From a checkpoint of a small transformer trained on Wikipedia: vocabulary 2091, 6.23M parameters.
MLP neurons of a small language model. Each row is named by its layer, matrix (gate and up: input weights; down: output weights) and neuron, and shows model dimensions 0-159. Each number is 128 + 24 x the weight over its row's rms, rounded and kept within 0 to 255. Numbers have three digits each. A neuron's up and down rows have the sign that makes its largest values positive.
A block is one neuron, or neurons of one layer that tend to fire together. After each block is what it responds to, as a language model described it from the Wikipedia text at the highest values.

L10.gate387:096121103139108117117159092121137092135111121125104124116154178143109146150180147086166134134132106121151159105111102098121079116140092188131124122114060144125100181167123121098116140137117116155157116162106125136109139120135092105139131139138106148086163122114124177171126145110156103122137159131129143119136132173130098143139132052139138098094122157133138122136144114137126134137125158091161111138126149151133108117141123137134108142170089138111146096111123112179127146173120084
L10.up387:084155151078119123116096085112105157141124105122092135109121127141131147098150142126102153153155126108125148139162130127125124069124103165109143135076165123135111118107125137103108114124115133155142153193146148151127158120113145143101136128140102162070154139126122113150159169134119117104123112154141128120114141207151073119142118106137135113104154156126152132134093104128100166124125147105114135156090113143109103165130184190123122112098108131168154151117138107120093117139106110
L10.down387:127109106134130117122148107154139129141104094137135092121126084164136093170125087123131132126119092152123132115104126087108143135126163112090142114034128119119145162125147122139079131129103127124116119080171112101158130133125146122145149123125096119156105115140090111116101108107116108116099123095136111122114128138127028187126151139105147163140120115104062167141127104105112123092134110158127142080117115144143142078114134106104147121102136120125130115109123120149169131114136116
Noun-phrase internal connectors

L7.gate251:132125131093106184097113094135139102101119145124169120193134095139122083143137159071128137121130129143140092111138114117121090095103094127103096144112130114180112120134096104146104153120149108112114109143143163147159131110104131110166114135135092136155138151121115118127156110135166160110171138042105104129116153131165142075113139141118103138110122120128172139129165132145120139140139150162097128131093161131105105155140096145154142130126153108120127080088113129139146174122100138
L7.up251:100094124092148151136201093142106101129117136167107113130125156111117128120127114139132165147101163091129110085118127157151130100153109087146150145122125117161100116115126124166119155164106106139122114124123113141079150129105115138112106185130165115157126083148157165125159135123157173080138175113143119145132136080129165106127140150114139171117142108118129176175087159147094121137167140164130120110099127150118159124105118140131124107155136160100092137164136134130138146132104093
L7.down251:135144115168083097122111070096088128158119095164111128100113118093099108111103138174141130156110133148134118150106114125113059110110152120093121107131140111130121188115106151114159133174097145101112163152149114173155143181156116139129160093138092128111118155095155136134117088109126155139159112144133110109142126093135098103091107143118126077162121129152138171117121131148157157106115124170166126165137123148140130129124110132152115149128086143101132129105111131106110127169118117
L7.gate373:139137128096097106165055123146089123130096126103154147139147109091087123133090100157170080076135135158136147114078120112152150083098154154147111152127137106117151098126091152105107142147093120148162128116108147147106156162122144132147123106121105145111127113142159099163159133144149119121135139131177100086077122161144142131181141127130149134127145183113109118150152127130141114129154118180121103100143131097145119168142110082150143109135124143136144109092125114154130125102137135
L7.up373:119100107128099132086146150125139090164112152149128091137131130133083108150146125077128090128146121117134155114131130120116173066126119123122122146106157146163100115101090134106159163164122160142113091111124119161152101087141084128167145136086133129175181113132108130106118124099116116100119176118123119127118141120132091143096140123105102096147149109126129068121125144144066095095094126091156099107113107150143122111143091139141150135136135115118158119097134163086112131118119162
L7.down373:115143169122128119154060136100114120145142108146114140129143100095153128101124128141137145091142106180087118141104107129118106168121153106126202172075121109100113072136150121185130137133120107121115107094102129131174151132134075113165157136118100124101104135186138088182147148123113111124133103131076141100112125120133152158093096122135122177139140144146146122104099113132123140117119143142089096122162111138090132145131158124149130131151126114128110127139119157107119135107138151
L7.gate406:118131128167091121146106142125081100108117131137195137141151117087148134126133117121126094122143173139142120128143135160106154093120133146154115159120156150158153132133110180087130070115089130148120114100149147125095165147113090156111158121136127108164169140161125156181161110122101121128094103133109101126097098155141146154156105122115115140152127185125155126145155156172136094120142147131104105115098171169073098133141103144142114131119122120127123101133123176147136128163130104
L7.up406:152134162172100175143083096095123145129109149140138114155171132165135171094111162154136126149094167140158114159164102139086130106139109068116150128076144108121095147157085128126132137153121116135146120179138130152089114134148144116120142091117149147083170121100102111104134120131118124140151132101161145092126118127141131109149133142158109145129150155152132107134153151111132083112102098116142145135131150172091156111144084170113125114116140120161164141162131127102133161146169134
L7.down406:141148094126133124126133091135139098163087108136138174126118105145132102157117155134173107127093160121108077093083151114177143145122126133119138149143128125110148133131087130168136156132118044134149136114140098129151162150184103132130157132119123127110139131114180143101159136135127138115139096102110120104095119101107121128134110144120153139114152094136138116118102139100129137095153157154057146119134097097116149083089079136128142099104117133108121117098162126105084155094107120
L7.gate565:146140132140109168154154140123124119179105124127194137134107128115102106124150126137158110127128173125133149119118119114140116143107147079130159106119160120150088148124120165136147168102150136150116090178137111101109114150096146089103129135140077147149146114129144118131157130117132143107128128071143103105121145127152073098120154143122162187146118147167151144124159156134107160073140099114117133076118145111125129133105108122164151170104098090121119114091124153086131167153102118
L7.up565:135088117134117170139134154134087141115112106111115088133117103125133105129096110127179120095136151172150114133142157097130096131145154157124147135128156139175149163125125128135129146132138132169107109123159127115114120112136077145085093178132154081153117156149110130131154071132124148112111133103140082112089121164115106117157176131129129161100137123117112119123149153100136119136132131118138123129081127076100112172093090123101128083145111134144169109082165164125119145164142082
L7.down565:094163099105101123139135122155138104113155073144133167117110134093113113113131137150126157121101099136085115118113104111094152126118134121110190158104123111102125140113097141104133133094127116104108157158146138181143155123155141077136127102107094107128108122143140113151146143124119145111158147123108158128151163114086076134156145126136124108165148128173106138117124152125157160109144128191147137094096110205128120125092118142119143169128127127087134103114128146090078139106085133
Clause-subject pronouns and nouns

L7.gate226:122140153143138103123126077105129141140132103147122122119135155153084131141123123093153145159117078108160142137119156106146079071121141140073147174090134094114142170119129097145115129111153120129097173122144170115136171108095116113119097135152080124175153148092094147170140108113139130139123142087128104115085125162150085135150124130152102122121084156086147107110093124104108150156104134132102131116124156120146112152136105159105104167100104132142168092117138099122134140108123125
L7.up226:107151116100180136119160119108116163142129122150117189135120127150114118135161086121087143157110103106159134145138162088131101122148098094185153149167109123131119104080116113140098125100094100158118134096101165089164154127102139153152132121107105101112118132143139132127130161099139155171139123125090108160176117159107101167116133140127139104078150091125123151128117110109139155163163156126126152096114138125139153128099144149146078141161111111112153106146118075111107115126144121
L7.down226:136099135152108116137149086124096104099101136112155089121117131133140124159119121113121130145121105129097138133191118136148104062131105148076083128054117147132126153119130095100153098081151143143132130141140156143107129108118143140111135122096138120151179124110066110153119162128128088109143102100147135148150156141155028150135111169119114137129130154141111124110143143145091105133157120145104168106177112135137109132122153131129123122105140120132105147119087096119140142123140135
L7.gate241:100145128112171103106110151128134177131124085150138175137127102128137183105139102092113156141116099141136154143091129107113098099142122145154156127157131127111125157094142120171072127106088101106138099095139173135155148145119154131168139125122107104089120151079143138142102140096103150167118120161090138122168145137140099161116134111161116115078109085122150138116119099126130144138130154138105142142097122125158095164143125149154108143106128097145168115163113097104129113087128085
L7.up241:121172124153134152158128119135120147157159157155126129099147161125103180133082086154144123113111144156164131137157115140103142096100152111070107139116130122122165107178141170126129106175154141136120144096094156138125150119118126094149104137143117103143144129105117109090109128151122102091128115111150091100066098173107121109152146130135149101131099152120143139135122120118124134182099111122141108152098108086166109150133122149098098146150101108131175081116137117158116113168118088
L7.down241:123125152115114143082184105107175133118091133074121104145158151163104104112159172120106151130118111102124107155124155106139107130129106166146119142128099132115136158124126088135132118068118147153135149144157150113129124122135105167084143138134146067162154119127108126170121122145133131114136165114132158184178193137176129166150129126098129138096089089157133153120127104136089126144145137110124164115113149152139135134157116145160141131098101108150139153143093096105109119130134142
L7.gate284:093128158113133114100133096140127157126127121124158146104187156145131181141164103087082076151164131099122161149117136132104145107137150139102102149142139113179117111067116126121130140122118176121069095110146128096098104141148109123151141146106136123068159181149145113111094156116111158132130159151100102134127130138125108108116126113112135128101099102154144138136089110120105123134110095115119117098119184104120077141157153124126118181123106115099121117138123098151137135124143157
L7.up284:148137113092105103106151093126107138130111100115092129131120156162094122165111153113130146118173118117149117169123128103126105108090152108121163148181107132161178124096133123133165129111119115118055130059133137090108132150156122138159113101104161093098154137080140192110153129113086160123158113124128105150141157138163119113163126127118126116116136122128130138122153152112136116146100132119112137117125168131116109133160099151089103126086102143166126130115171133167165132111154138
L7.down284:136111111140180119114099114122130158122132106129118162150147126115083112136109080135145105112134112132150114078144140060135121106120130127125152092058142102159115097150077100088130092120118144125134131125138154094121085074137105112115152119142127172167107130136082158097106126069100137121145142132147103115093115136121083077114100123157126175138124108093133124160103141110095146132141154121106115160118116113116119113141141149121171129111156133104128135120081121141104149135112160
L7.gate510:147145142107152137099147137126140131145138148125125179083115170141123167137149141113095138145128131122128137166146115140110117090080128163076113107132132121132114137170124124111126122133104128160120171099105138113184125111140094097131105165113089135143134136096132151124115119149111099167164088103153112093110137176103104131154175130131117133107062178161148171145144118136117127135120152078150098120114122088113102162108102149086110156113117124091159098115106125104134113159156132
L7.up510:138110168108123166086109177131133159101179137170081148090110151164098173157131108099119168113133118128134098150110072141106112099095095173141109115124122129113130132136149135109152123140085190159109185089120131104156095137148108130124167154113099146134140153093124099130092118133121101120175114131129114123138178116098133142137138130110131128132107147108124151130115146151148108153125136097138108111086103115123114118130104138111091148133130127081156122128094132108145100164163135
L7.down510:151105171137124100124178061134133150129121116116145099094176162109110115178117123139143111095134116154149134094128146104096125088113145168087120149077119091141170149096106088136097129116118151101131168135129122101114128142100098145144154105126136143123148142110099137135141129155125137117122108156140113139159108174118117145105174119124140128117092097109099132112113118133034142150128145181159136140150151118154088111097159140135130132095131130147108099114138109131140142114137162
Attributive adjective endings

L6.gate40:099130139116147128146134121144114127149052088132115098154124120129112137125145122097135167147153097122096156123152135176134148092094150131122104147118140083177118112164118164106094105100130160129154145114096166151149124087122128132161105153109105139122159183141108141140122143133137112138135115150091163161143147091154155136143144124156123138134166143107125154168077114122105108164101121160079097121124074156128105132138139153118142145115090123123111095121141125182164114127109093
L6.up40:119133127147143098140138132149145162169123145174087136142106096113148104116114164118109092119162115136108084140122142121115114143158187094103099136144144092116134150135197097140140066097107162153148149114136115117153147126106092155137164067131127174130142107092116129137126139108106130144133103088115104135145132132105120159161106123119142114132119084133126131192133137093145126139122104132129111104152162168138143100104089151136095125107136081126162101138085108120137112143100139
L6.down40:169144155111149107117140095153158114132111141137149175137150137146137121130117085115154095131083126125129134183101148137150140148109135138143165105141099202087135135081127158116104151113153109158138146112097113124135127122160161126075106118136107131150132088097121137118135116152105121133089146166125178154079150150145128132083108172120106093091153136161119110125147153145114133159107132112098142163121104131173110149126148126104125119092160149111166151171148110123103142163131126
L6.gate169:105146164134149115128132142128140183139157102119111131124083127177137094115133127093120129149129102107159144101134170146127110080113118136099146206131136109148135131094154145134125153129156146116145140082140185111141142115171175139116173157078134121135130113109130178160127129140077129139160149124134118173163139136107128146166121158131123135073125109152122122129085086093113129148120174113106119139142149129130138091123137150117107154124105102118158097167165109129122135112095134
L6.up169:115151098163160116115136109129101136140097107121155176116160113151130127158140100129151164111127133108155121174095099076094076120093143106132135139116121127118157171146103125128121104164121077125135164111116141137138143120137111139179085078126170116109111170091147125115177120126132141163100132113153125148115125118145119165112143157125130136092110107100178136133082146061111120169104129129132115124115144139152122098152112146112147140151111087172131128139187133133133112142119104
L6.down169:127129122085111087100139124080193110106121113135118137138148191136122130088155110093116149145140111149146118146140122157127144130120122156152134138115140095132103143120161101115128082106119162186134099140135114114145121105138130117124159107125130097128111125115083131115103106110109105141155149151118164198153142123166065126117134128138137122134129069121128169121115123168106124149144136106093106133123129114136098148119125121160170115143095170129149134169078100072145106098152146
L6.gate585:199160147136098092154119148142165117149120084127135105091114139155124119118108135107189157176082135104116151130113118128117145086125118140099071165148158138143140113108111120159135178102128186116096154158138133140135156137156116122143140117147153145106122116089143143129146112125106150121124140130122121107129098135136104117116188112135130160101104136138156105124092146112152112176164116147114104151139150110108109160185152154115160136156110135153156139143136112169104163114096130
L6.up585:122141149114098147103118180075191097132079084153135100157117162148141136170099105122105123134088093112100123124131110156114081135099176149089170129117087158100104103136112145162124108174095133109142129103131147130137099098130132141084136100091132105100139130083104160110131154168115141094120169097106167125102126148136110148142156122118129118109087108128113102125118112109104104138131137096116116116144127150116126158111115123082132157165153141138140126099124162132124117135106117
L6.down585:106158122053104122176122089137124174086202119118110117098147137123131174117129176097119129158153097140138161113145181116144131123137139115117180180124155131133110142113138094131128159098126085119149131115123090140151097139124141102164135120123123141129101130114113115134128091129135126143121125112159119104111144095139114108135113137101122189091126090091112087145088123122132086166097130137159125115122119162113121143160120125138119144089137162121111142140122103112116097111099170
L6.gate593:114095096108154122096141127088171122103120144135129097120105131123070127112133145122091173128151101137119183104121088145112140123176102179110129141162126140115098148099110137112130133157121095099130140129140160152146122127177176144106123145096083144133155122124129113091106122135123112129135110127117132120131159174132123165127151090149079110093122130140111105123109154138121118104101096098120086103124127146120117066145122118162055065129131111149166128139102115098131125127139136
L6.up593:145083127085106137098159141137102187112184134144142091116149147153081080108135124144121113161108130151147123118128119081144119134150103143120148125151127136127137116126148136124177105129119148119158181116083134126113163102148163123128128113096122133136137105091109151170106112134114134106119121100107100081142125147131113131140138165111114126072074113161157159128133093134106120106104107107144124115141104101118087122128089123105094152148125081112113151072157138124101089114102091
L6.down593:146121104095104114053117101129181160086173122128100134118124158108160148149137127099105121099120112116118159113121116124132089142134119129138101151088163154117126169112128126134151160137169094138152165143132178132137082138118153095120147122131134169107141136119137140088085081133141133097161148141111141157117170102093137126171147132111127091122109144105079129066125083129126115127084126109095136099154115124131146090149101126153132113129142151164124164126135114161123106122137139
Word-final suffix pieces

L7.gate21:168156092120117160129117078142137123121164142125122151127125134145156090150133149128130098130134108119135091150112112151101150162136196108147100170156143143126121110136135096165074198042086121137102127117165116113128136180127157114143149099120161194097136137155164150129157086153143107121133117103112123123101156136158090102115132120132148101141133111127125135109104122139138128110110152104108134121148147156102120117096158140140154108138155161125132131081143128131144115114128128
L7.up21:125131139102153117108116110110117150131124116102156141096119143105119090138139130120192086115156135132105134160117152118167113121107114139161116146159151153101151109154127122095112140080104123101112116113119099113173152131109141100143104104119137145128128137129127154148122118153169136133143045094093067140101131134134130115087149132099136115114134115097110116138091158145125130132111107094155146124145101125114142129132124162125144115174150169163132105102110109108114108017145123
L7.down21:143121141106095136122122102132109138101150164121117158122126139105131132178150109085125114174135077131148107117122143154135100118150141133113087062134115143119161090160150121133139169117133159090141132127122105116143138140131128147091129103058116115139132123141172175101096167155099085192148124137156124130135130144140101127109164151132132119137100161143121190126132099104162118109096122088128132108168147108136118140141147110105133144124103173139156131124103129095188136157115146
L7.gate126:137146125117149083132138133134111156122168153175069170166103125154107077083148113119135118149134127114151144107153135129075170184164151107130126157100094164134141098118145092141136125146167097093103146097110154130133168135110092119123176133132174099127151116095136124108128146140130104102108135129118096159137140098116148156135106137121127152123136145081104093128119141144126188122141149121134153110146123131128119089123161115094135121168096164105174099113102131138137135117103113
L7.up126:142108112126151133142177148129106148126139111139112086137130128111106142133105110155124084110092118150110152110112117075081125177148146144111108141148105106144115089173108173155114164104135163134088085141123170153114120123114144098068118087123136184130143129119153150101091147106172147129117084128139146122123140095128144150147147144126127094107129170106121147126092081183154106123099125161129123142154110145163156099121115154143139120129118097139104123146142152099141101081129130
L7.down126:111090128145079142088160099094153133106090131136114104104138135101171134166154117155140160135130116147120107132104129120149167115166083126099111100097106158099125167094158127173156110097114135101137144153138135111146124145128133139165142086146104120135196141123076097144112143117109110130126129082108102156120142086109096089131138148187130122112142102130141106140144144130134082109161146124096163141154120081119115105092102145115145121125128116144105097111141127122114146157167154
L7.gate215:124138116135097156101128118147146121163087091128118125115150118117129142155106172095150109086139128179141129108097167175131120133114175138132123167149111163116129094118099103143132125159121170154113103127143098151170159143151120145108092166113128144119145116172162158129128096108129092120111101087143132158120090121085115138129140108130138097134161096088134179138160104119083184110166116078148138110139122161097138117085148129094127132140130173134119138135142090128128141154129131
L7.up215:093160107149132132085105127116109110190123118151153089117146135118155117101101143104139137072096137085144135118108109135136138126124158112146134125123174140149112183157102090135123153174098114174120121148161115150144141167130140151123141126127164155078102162084127114126133132143153121150090133099143107115105151135095140146108122126145112107138139140123126122194101104148124126143099141124185169108138078143090118114140148133141142160103148149111169140145126158131108128137064116
L7.down215:117147076145142124116113133174103150095150086090133171170198116090104144134131163142112116122173125129128123109129131134132083143109118144124138138086156118150123132137145130139143125118160140134150136146116110105114127169066117082102133129131127120149139095127127146093118150118144076129141126090106133163141099125128221135106131113140110104166130135137168159152155125098134123118133075089153122106162151124144103145127156125137130136148091152133154159133157135114132177127106140
L7.gate287:098136125149118155097149101139196180133144147153114137049125150144085125105089141149165142155103135120138133145129189132145092119122142131164098179142133115092106081128120134097142133136183163109118164125122140130173157163110140137130139107135161100092125110136124152133119096161130114087137126114122144124119123124130120147106133133116189106126143126115123134131104132103138121156086107119131169104114148126161159114124149084098129139112074114157101124127127083131146109114153129
L7.up287:156159093170102126104110123139125113151161119144151104161137114134132106096123135151164125083127140129100127155088119133140142107141070145130145116128104139154136172122190129152168170147148120150119146126162122133161177110113087108119163141145172140134142156146105114129123111155115111095110141100105142120117146145151105099132150150149100144072106108139122171098142129120140158121120146077138135095140143073155136108140094128114131117143123104157101156092201106102111149102134113
L7.down287:131100132161121133141139148153138142144160161147140121130157128128146084097145113120121087096138149125131110141120096144096152105119079148121097154078087134139126109157143128127108134163144088145138094125088127117132131108140109148140149097109142100126139138123152052135097110150123131120055163163130167087102141156129151147127123140114156107145120112118149118118125092137152129096137145102168093109060144113176144102126115145128141133104092124144083093128151114162179135123156144
Mid-word subword fragments

L6.gate93:129131157143113124097143089118140144114121134163159186086126165109110132130096133111116152121134134109174123145125174116142137124141162164167154122152124126147109160145101143117115169155112148106136089142134118178127117101108116133143119131139141143095164084111118134133156113149120081147177129117112125110154112122123120118160084120082112124143124183122151085096135109149145120140143171120144133126088163148115125157096165153154133108113132189143160136136173102126129180149181140
L6.up93:089115113158102119128139148117141101113160094127122133102134082144111126114119148120151119163084158080126077149148096146154162149122118173139120105152130153134097123087125119104141171131135082120149126151150108126167160065102109122127111108111138125126124180081133101148171126180101138126162141112092092105134130126129134139143119134141151128113174160104138150136120129144110119162118103156140137118105121134137120147133159127148137185122155159108167162178153164106163087123138123
L6.down93:122139106160110138135117149093122117098107146136139113119132131088171118097106108142150124153142102134154111119145168136130118125146150125109145120112138145084137137127122129107170132145108073132145194131120130138184122131119119149118107109140144138121140076094186141134124094142148133169129146102114082140150118095179181130128139145121135145108146151104102157157166157124109125092131074114127075101127083150095116152153158076106100113166091175139114128103134097110127134125107124
L6.gate262:166068112110150148148132104127165145119148138133133144119185099135123131150118160107109111128124108130090101151131159136124133117103123133109125118209142094146141110121133110143084139135177131132132164137167140095128119162108170105088126118145135115137136156135147085101148161116127122170102138101109127099103132131164149115112103142138134123115171079122082144139127166129142158117135203111141124138137135152147133109120139182117130115077137158140108184121133114112161116102094121
L6.up262:125131112155127119152119129126119145099125153089178141112155109158139165137087137133151126170120120082146126149146155101157143152076082111112118095141133141179179105114090158144105143112150098129128150137169146085119126141155174099140114113096188082116128155149128142145129122123122129094168152098111111116100106102149109132125059108093100133148171122091064133140122123094155162111121119120126133100102134145105141107134119141145118137127109132133100121132116122103164143136150105
L6.down262:126141093138143138172131141147080129083097156090139117112148126196132108146110175135165101114134107124135150153138103159113094101132126098117151109120100094140131095121094112119124131140115138114146144175133144142164138149158146141127134134124111116095148169148117098146106150136123142089126107111100125121111097158136212166140134121143084097141102104130130162150146098102155157128137114095164102106180116168107157120130135126148099139113162149114132132105170176134128125098102133
L6.gate344:108111122134148147126186166104122147149133121166144176126177152129135109135106163136138120126074135087139112119141153135137185102085124133095130112196137125181110121121136065099096148178140120125119121141143098134119094137138097121116111112141148152135150168105160121134116134119126137118106156124100151116114104126112135105143131137127098121113148115100123125159072108159127138101107124113175152141137159092148158113109138143153097143115113137129110160156126122069131144077128082
L6.up344:133122073162139158153172123112168129139141108165109142137131108132133092118105139103137142130147131095154107153148142148147143136074071094167130111137112083141158156111118140169131135130143142122182125139114095151135131143093108115126167144108130115155158148104095143081180149125116101123129152088127148148095133095105121130175131157125095144083126116118144123105116123135141161130107159112182158133102162139077121137105143132129152125112094128125126154082125141099131146138176168
L6.down344:122156101151133114130115162092144168102117106097117138129167133075120124106118173148102131122101119111067150154092103111164174169106145127157097126119162117114135144144160143129102151133154149145161153119125109098117130175138159122068133128126155127136144171155102118092101113108125124102152058123120142152085129153111126144128142129131143116179153165155120116146167130117144114145163129114106100122105123144145165112117120150123094136192138157093114156118131106158125100138129117
L6.gate474:137125138149124138106084135158150131083104163125146126121112149140111128137077112140102162155144087091050114148082110152122105149128133139114189114123114138142128098160139145164083126110176120117084099164127135095156108140130131156149124098111134165092154096116109143138081117139167092141117120128090121126136121108093130093088090126131128122127070173125142160128136124138124112124128148108113121105141109104155088124126183111121115103137133152172151109131138090119131132130134146
L6.up474:155172090150119085122110150127145148121133138110143089139116126139141119120095124116138165124194176123086129158110094114115109103103071172102119121136123103144161134191139114109142116131118106115122132106137102167094117122112128108075101142138148111102086111136133082101136112116135095168121172127127138158151150156109165095125147207141140129136132116113081139191107129121125155114102133145131089111141144126153130129153115103128125144111107139123127097102132090122131119100137105
L6.down474:115133124133119149111135156128118132116130137090132174140113122097107081062106128168164131152101128120122144142084117178124139107148139064157109137146143144149135107148104139154140110135149089117119151126132111095119130105159117130081107147117112171131178092086127131109121150126119132090150077135116173103113124105154122135107125144112095131118133093064143136124109120126140105205129139067160109086135139120117144121144090110094134139131110155107115144142155130126146115090121103
Mid-word subword fragments

L10.gate27:126146128084142111153089121141131151130118166107138115121062158059179147109097130122101163142106125156135151145110142157155141124116107169132114119145140099140075140137149110142124134129103111130116136098104094112086142105152092157116152144098136110131138160120144140140120101151116103126102124119137133144117129144134093167126143136122133116112117109101143109123125098121181132106109139119132161125107158139159092151093152167059124173105152160076101103193118139128085110130123124
L10.up27:111114122090157136163123171161133130141124169109085131128135146119098170135125159131124140128136173133099144102111128192114141145121158134133134147099161101150160147102107084131104167108131156140157142101116101127117123176138150137087124130113154105118101149107160118105116129118104134115099086145148145153188169117125101121106103146164131134168135087092146097112130092136188106151125104138119180150148130094158117126113176133136134153126102137123161088113112135113142142163154136
L10.down27:132149114123144130118139117138138143127147176150145112102093079083128157097182158151129132148109090150157113133127152140146121135146124116122113125083121103159126134137140145128089124148105119090151081127176085100131134131116118167117107106131157147185160115185148141111142130168141110086151157135132073077149115123083093088101159123129124100139132169142156117148122102116130101108111106128126172114103134120150164103142145122142138143107153094123115114131088127116100116160117176
Mid-word subword fragments

L10.gate102:127124155100069113132140161108053124160100119164153097116115137117185145114142081121149131129159126145162130139138089144120113155133145114153136151126144104122121146108131103117106133167168112093151140137135140126125109085146122122099133119101162098119134107146134149087182108112137165102110162090065085120112146137137103147186106153152120167142136108128135145081126128117113165141125132123122150116115149113141095126187132146157146107149136108090105112156122123172126145142123131
L10.up102:103158100107131090137146074089100110168157091154118114132102144150131147141131117102112113082090126165160099154124090144140100151099132103079138135101161144126142153107073139172111137182130168154148126115084127167141142103130136146117129118122117111110116106106155117111143112148096117164129148120107141065136114138142094136149148153120094181126174113169105148162102143129084132119157165123127147155086123133094133123111157137115149132131140164115135113125101128146131152118129127
L10.down102:122114140163131136128094178098112159106134148140142161134104174134124116115141117125132116099120125155121144107141105119101105094115110147119117139120139128107101126153108109080131119137136162167123103150113137116117136166131124136126086133084127114127124138127073098130112129143177108161123114157148125136101152106135102170110158141157165126107108145120161112100117127121113118072162134146167159091078089146155110158113116131121093106106108190119100122124058076064146142145136135
Song title and subject-referent ends